Weights of a small transformer language model: MLP 3072 ReLU.
MLP neurons of a small language model. Each row is named by its layer, matrix (up: input weights) and neuron, and shows model dimensions 336-463. Each number is 200 + 30 x the weight over its row's rms, rounded and kept within 0 to 999.
After each neuron's rows, "fires on" lists the tokens most often at its 100 highest values on Wikipedia text that the model never trained on. A number after a token or word is its count.

L8.up1157,247,222,177,190,152,260,165,233,169,187,166,234,224,212,246,215,214,167,192,188,261,220,201,199,262,186,197,178,199,188,167,191,211,212,207,182,169,192,192,210,192,166,155,178,184,186,222,188,177,179,207,222,177,155,204,204,195,172,200,184,225,195,200,172,177,250,184,160,129,203,189,189,235,164,211,228,192,199,184,201,197,181,175,163,169,242,192,215,173,152,211,227,203,189,184,255,175,215,192,197,174,193,214,210,219,203,177,235,293,218,185,197,195,196,210,193,207,151,166,192,192,232,142,211,244,183,234,248
fires on: " A" 28, "S" 17, " a" 13, "A" 6, "D" 6

L8.up323,185,192,183,213,198,187,200,202,187,224,193,205,201,208,227,184,236,220,190,174,233,205,234,220,127,208,277,190,236,204,189,206,178,216,166,228,203,174,199,246,206,177,210,239,211,181,169,214,195,127,187,241,216,180,294,266,189,183,219,184,206,224,192,202,171,211,189,191,228,178,228,230,158,204,226,207,168,226,213,197,183,211,235,173,225,232,173,248,133,177,182,134,208,228,201,157,213,157,248,173,178,197,163,225,149,214,196,170,238,171,212,143,226,176,223,147,160,230,128,208,139,238,149,142,206,239,195,171
fires on: "," 49, ":" 8, " to" 8, " Dis" 5, " he" 5, " “" 5

L8.up2295,163,169,245,217,279,226,194,217,181,180,232,202,235,193,202,202,177,162,228,230,143,212,203,195,207,214,176,143,202,179,171,246,169,233,190,240,195,230,226,176,145,171,199,161,199,196,218,237,212,195,232,205,250,196,202,171,201,186,163,232,212,186,168,200,237,219,175,229,184,193,177,221,247,158,188,194,182,150,220,135,232,225,207,150,203,231,190,175,190,181,261,190,209,176,194,202,174,175,195,235,198,267,215,185,199,232,221,255,203,163,213,213,210,176,247,190,180,235,238,167,231,220,191,153,190,236,169,249
fires on: " S" 33, " and" 25, " T" 8, " is" 6

L8.up2588,175,160,256,178,205,247,201,187,191,174,141,163,233,173,217,135,172,196,239,229,206,208,196,205,203,208,148,194,187,223,206,225,239,157,141,244,202,175,180,210,219,188,212,248,226,260,215,184,183,216,210,207,195,235,175,239,194,249,187,230,189,202,232,220,277,249,240,163,178,175,218,121,175,202,217,187,175,184,188,222,238,173,189,226,248,161,205,216,190,199,194,212,184,174,169,159,207,209,184,227,184,214,194,221,168,127,176,223,217,169,180,178,247,189,237,193,191,240,205,225,111,206,146,251,200,209,199,196
fires on: " |" 81

L8.up2655,167,152,174,265,187,188,220,187,138,205,214,214,204,213,242,141,208,190,249,232,186,188,249,194,227,246,185,120,194,220,179,201,200,182,186,228,156,139,200,246,255,181,174,211,236,215,245,181,231,212,232,244,176,212,187,215,177,210,218,190,230,180,205,199,188,231,190,178,122,238,211,181,209,214,227,191,136,170,219,148,173,207,240,160,192,179,170,185,251,198,179,182,203,203,239,231,206,170,253,161,243,201,169,209,152,199,199,164,166,203,230,210,183,297,252,214,226,201,244,196,199,165,170,188,232,184,207,228
fires on: " a" 55, " A" 5, "===" 4

L8.up2470,189,211,212,215,237,191,203,198,240,242,209,220,149,176,202,186,179,207,172,241,205,185,148,249,156,196,191,178,221,277,199,181,210,204,226,218,200,164,192,258,206,207,176,197,153,210,178,173,137,159,153,158,227,239,187,190,186,174,210,228,205,265,153,150,237,261,215,212,232,145,208,186,213,229,167,195,184,141,186,232,277,224,183,208,241,186,197,189,186,164,163,233,229,223,187,209,156,174,219,176,213,236,265,210,203,144,184,210,222,218,166,238,231,177,193,228,190,221,202,221,186,228,198,196,221,192,196,224
fires on: " the" 47, " The" 11, " |" 5, " strong" 4

L8.up128,195,206,272,186,209,220,149,171,223,189,192,194,203,276,190,181,230,243,246,239,218,232,191,234,208,224,205,189,176,156,264,161,151,183,175,225,226,197,174,190,191,196,203,159,188,189,224,199,187,227,225,150,184,218,165,228,170,197,147,232,182,143,184,204,204,215,201,192,204,207,246,246,220,223,277,246,178,202,226,197,234,172,195,225,126,206,246,195,175,176,212,207,185,224,199,169,200,212,179,231,178,283,186,158,231,179,192,223,235,172,215,222,210,147,210,234,263,190,209,183,232,256,142,157,226,171,164,212
fires on: " was" 34, " B" 15, " R" 14, " is" 6, " cl" 6, " r" 5

L8.up1365,213,129,203,218,202,223,186,218,186,178,184,236,203,209,154,209,170,173,253,249,215,187,163,197,192,244,212,176,155,191,237,212,188,199,215,229,247,229,216,172,205,146,229,206,139,244,166,203,199,189,236,168,205,226,189,195,227,197,103,165,169,218,184,197,172,273,175,159,179,174,206,172,255,256,205,213,227,139,192,188,200,231,198,203,124,243,158,182,208,198,211,191,224,173,226,229,156,182,154,193,160,179,204,146,196,203,208,207,211,145,194,176,218,218,191,170,181,145,203,191,223,201,162,204,198,171,206,167
fires on: "," 42, " as" 10, " and" 5, " is" 4

L8.up500,185,201,231,182,165,204,192,189,222,192,120,170,230,204,254,167,215,216,232,241,191,166,175,178,187,236,209,189,209,186,161,220,250,221,200,228,230,188,182,194,171,209,175,212,218,198,227,198,140,181,147,178,176,171,179,230,213,178,141,195,197,270,150,191,92,243,246,170,176,229,236,151,207,192,252,170,202,212,212,179,223,213,182,194,194,222,240,205,234,222,255,187,223,236,161,198,221,150,176,225,193,227,223,202,192,177,208,269,215,241,212,184,231,246,192,194,185,207,221,216,230,225,171,189,256,182,225,206
fires on: " (" 59, "," 8, "\n" 8, "\"" 5, " " 4

L8.up773,191,191,155,220,173,206,174,184,146,197,223,129,192,169,238,219,237,247,201,199,257,221,195,208,204,169,229,238,214,239,215,186,211,219,217,233,184,227,190,164,198,208,202,231,223,199,241,211,136,201,200,176,170,187,177,185,215,194,249,258,178,209,203,173,218,181,164,161,205,208,190,208,241,190,171,201,174,216,189,175,203,178,256,188,208,203,217,242,210,167,175,228,147,241,193,201,174,254,174,169,212,180,192,247,204,208,193,242,209,164,203,221,202,176,195,241,139,231,171,229,187,214,177,163,225,167,241,182
fires on: " |" 31, "-" 10, " w" 6, " Re" 4

L8.up1850,219,168,170,209,187,123,173,152,218,209,179,205,228,172,235,195,268,182,245,245,240,237,263,214,142,155,209,183,201,199,224,222,221,192,204,196,229,149,161,256,188,146,244,221,187,249,233,201,198,174,190,181,182,188,202,187,245,139,175,158,178,158,194,193,209,196,141,208,219,210,191,225,232,275,213,235,208,196,228,181,178,225,181,188,186,199,158,225,200,178,235,191,220,269,228,178,197,183,174,208,197,217,213,173,196,149,188,205,199,214,174,199,216,185,223,231,225,166,182,185,212,204,194,229,192,191,197,240
fires on: " B" 46, "k" 6, "l" 5, "ak" 4, "d" 4, " Sh" 4

L8.up46,180,246,190,216,220,225,209,168,200,202,178,229,197,173,185,249,267,180,218,180,167,143,173,210,169,146,230,151,232,183,200,225,237,158,168,228,223,182,201,225,176,169,206,239,201,214,197,203,226,223,180,191,215,221,258,197,219,214,167,234,183,192,196,170,215,216,205,190,219,181,156,191,232,190,228,183,213,248,201,167,217,183,216,205,186,242,143,199,174,161,158,167,199,180,187,182,156,176,208,208,248,220,174,238,181,203,211,213,152,232,220,240,210,213,240,148,195,195,202,205,221,230,191,190,181,206,169,212
fires on: " |" 29, " and" 14, "," 14, ":" 6, " of" 5, " S" 5

L8.up728,170,151,203,157,230,134,206,137,207,215,167,210,252,198,237,162,178,195,226,256,179,214,230,187,171,186,201,168,251,169,186,199,186,180,176,184,183,184,241,151,189,226,210,229,175,198,211,202,130,189,196,177,149,147,178,181,264,173,229,195,236,251,212,231,162,193,223,206,225,209,214,198,211,159,194,219,215,205,213,162,152,200,194,169,250,197,210,187,199,193,256,192,186,242,227,163,168,230,250,190,237,217,185,245,160,149,150,224,169,233,269,204,253,232,207,172,213,205,170,246,134,191,196,186,162,182,235,214
fires on: " in" 34, "," 14, " to" 9, "\n" 8, " In" 6, " from" 5

L8.up173,237,208,241,206,251,223,234,214,236,175,178,248,187,164,220,186,160,251,191,222,232,252,203,214,194,180,229,139,193,204,212,268,232,193,214,201,209,178,207,208,186,188,152,181,224,286,217,221,236,168,222,218,191,190,234,187,210,214,168,197,194,159,229,181,255,218,183,201,178,180,199,212,203,217,183,152,185,223,169,196,275,207,172,195,211,271,250,177,179,185,211,189,198,201,196,242,190,217,238,274,244,216,226,252,197,181,227,222,204,194,204,166,202,235,205,131,233,172,186,200,207,162,180,162,207,215,204,223
fires on: "," 31, " and" 11, " without" 5, " is" 4

L8.up303,248,151,238,267,158,219,167,222,277,195,194,226,253,183,217,153,200,225,209,182,242,211,245,163,176,237,188,172,256,187,253,174,137,159,161,240,182,162,213,244,190,199,130,167,236,199,182,233,169,179,219,215,192,175,163,224,198,184,152,184,225,191,215,199,201,210,219,209,171,190,179,202,222,285,188,188,179,172,248,208,271,194,159,186,219,228,239,162,192,215,166,195,197,246,182,194,196,193,164,203,188,179,142,194,137,199,225,226,231,185,192,202,269,180,229,160,195,207,151,174,208,235,142,162,264,226,197,195
fires on: "." 29, "′" 15, ":" 10, " |" 7, "ō" 5, "8" 5

L8.up649,201,209,187,172,180,224,197,231,171,220,142,205,241,252,221,181,173,210,243,208,187,240,200,162,156,166,155,226,208,179,156,196,180,208,183,198,216,146,219,220,229,224,165,212,181,150,228,168,179,244,235,189,238,204,198,162,235,183,195,208,221,225,198,192,202,182,209,230,200,227,166,189,269,230,170,179,182,169,190,163,234,179,181,191,209,207,146,230,227,194,200,159,173,263,247,248,205,209,288,208,166,166,129,147,188,150,168,221,208,190,225,220,272,189,180,183,155,188,193,181,193,209,217,187,162,209,198,183
fires on: " at" 27, " in" 18, "===" 16, " from" 4

L8.up2215,187,207,228,225,199,211,196,199,229,225,163,243,276,218,232,180,257,180,207,179,243,216,217,189,259,229,154,189,236,234,172,229,164,218,210,215,253,150,187,247,231,204,223,180,246,256,191,183,248,207,163,240,186,225,195,180,242,178,189,195,226,175,208,128,227,269,178,241,169,223,186,225,190,238,169,176,217,226,215,156,174,156,252,184,181,231,213,219,196,212,195,174,206,167,188,203,182,190,234,165,214,234,202,207,216,194,114,196,160,180,187,177,177,198,169,226,202,201,225,207,138,230,136,162,212,248,263,262
fires on: " a" 23, "t" 13, "th" 9, "r" 6, "h" 5, " h" 5

L8.up2304,184,212,200,224,223,192,209,144,201,211,201,198,196,177,150,158,203,213,247,192,192,273,243,224,197,195,189,246,173,212,215,188,186,224,166,196,221,183,193,210,196,217,223,236,250,150,181,176,213,190,207,258,195,200,190,225,211,234,169,227,173,177,230,229,193,208,156,239,176,219,194,219,201,210,160,204,156,220,230,204,208,209,180,203,166,237,217,223,192,271,212,210,214,176,198,213,259,175,246,189,201,196,240,241,230,208,140,184,186,184,170,225,197,112,212,263,131,208,226,210,240,242,167,157,231,184,201,202
fires on: " |" 39, "===" 18, " =" 12, "==" 11, "\n" 5

L8.up1115,273,243,209,180,195,162,220,181,226,201,248,135,211,228,166,203,193,152,192,274,245,176,183,165,192,211,194,184,182,175,217,212,232,228,210,194,215,202,179,215,202,219,196,232,216,233,186,225,190,217,249,223,155,209,180,210,197,183,216,199,155,245,228,190,208,179,204,173,177,262,197,214,212,213,179,151,172,215,202,166,251,140,209,217,249,210,218,213,152,159,173,218,194,213,231,185,197,226,207,188,162,125,219,146,199,217,182,239,184,140,243,159,180,217,208,198,181,180,206,192,203,172,211,192,159,208,225,189
fires on: " |" 50, "–" 7, " (" 7, "°" 6, "-" 6, "Is" 5

L8.up524,221,145,232,161,214,168,157,178,191,166,167,237,211,169,228,193,181,187,213,215,217,193,208,212,158,201,226,200,211,249,265,233,211,195,135,185,233,184,212,203,128,200,211,187,227,206,166,179,199,177,225,174,210,179,217,284,216,195,187,172,218,187,213,153,211,246,169,216,180,203,260,241,271,161,197,220,206,237,139,218,194,203,232,169,190,207,245,178,245,255,266,146,253,162,204,190,215,187,252,196,143,245,265,135,187,202,169,175,205,210,233,143,286,222,183,267,136,191,177,198,178,213,173,203,276,203,188,226
fires on: " a" 48, " in" 13, " |" 8, " In" 6, "==" 5

L8.up133,232,215,194,243,225,189,176,196,192,223,179,236,223,209,156,217,209,144,238,196,224,177,197,221,177,187,163,168,251,197,165,222,197,233,188,202,256,201,156,197,161,228,158,221,219,191,202,271,233,156,243,183,138,221,244,206,196,190,200,162,221,214,240,153,216,224,197,209,165,208,152,218,267,252,220,188,155,180,186,187,171,186,208,208,203,239,183,218,202,139,220,185,224,228,159,166,184,228,211,191,194,200,170,202,206,201,217,239,160,194,182,227,249,207,193,158,187,185,147,179,206,238,162,229,246,202,192,172
fires on: " S" 30, " C" 18, " B" 11, " (" 7, ":" 6

L8.up1321,147,192,186,215,213,235,200,215,217,172,264,233,211,221,179,155,247,245,204,223,211,195,214,202,264,202,161,193,209,241,179,176,217,184,206,185,185,165,192,242,194,164,267,210,174,232,244,172,204,212,163,226,220,176,206,236,224,176,171,205,182,215,247,223,194,204,212,205,140,222,198,167,216,220,170,164,184,193,223,198,234,240,199,207,197,214,165,165,254,189,159,185,192,153,233,201,195,165,212,213,241,148,204,223,188,226,199,180,221,241,249,241,226,228,226,261,163,162,187,206,237,192,169,167,202,181,223,180
fires on: " a" 44, "\n" 13, " f" 12, " h" 4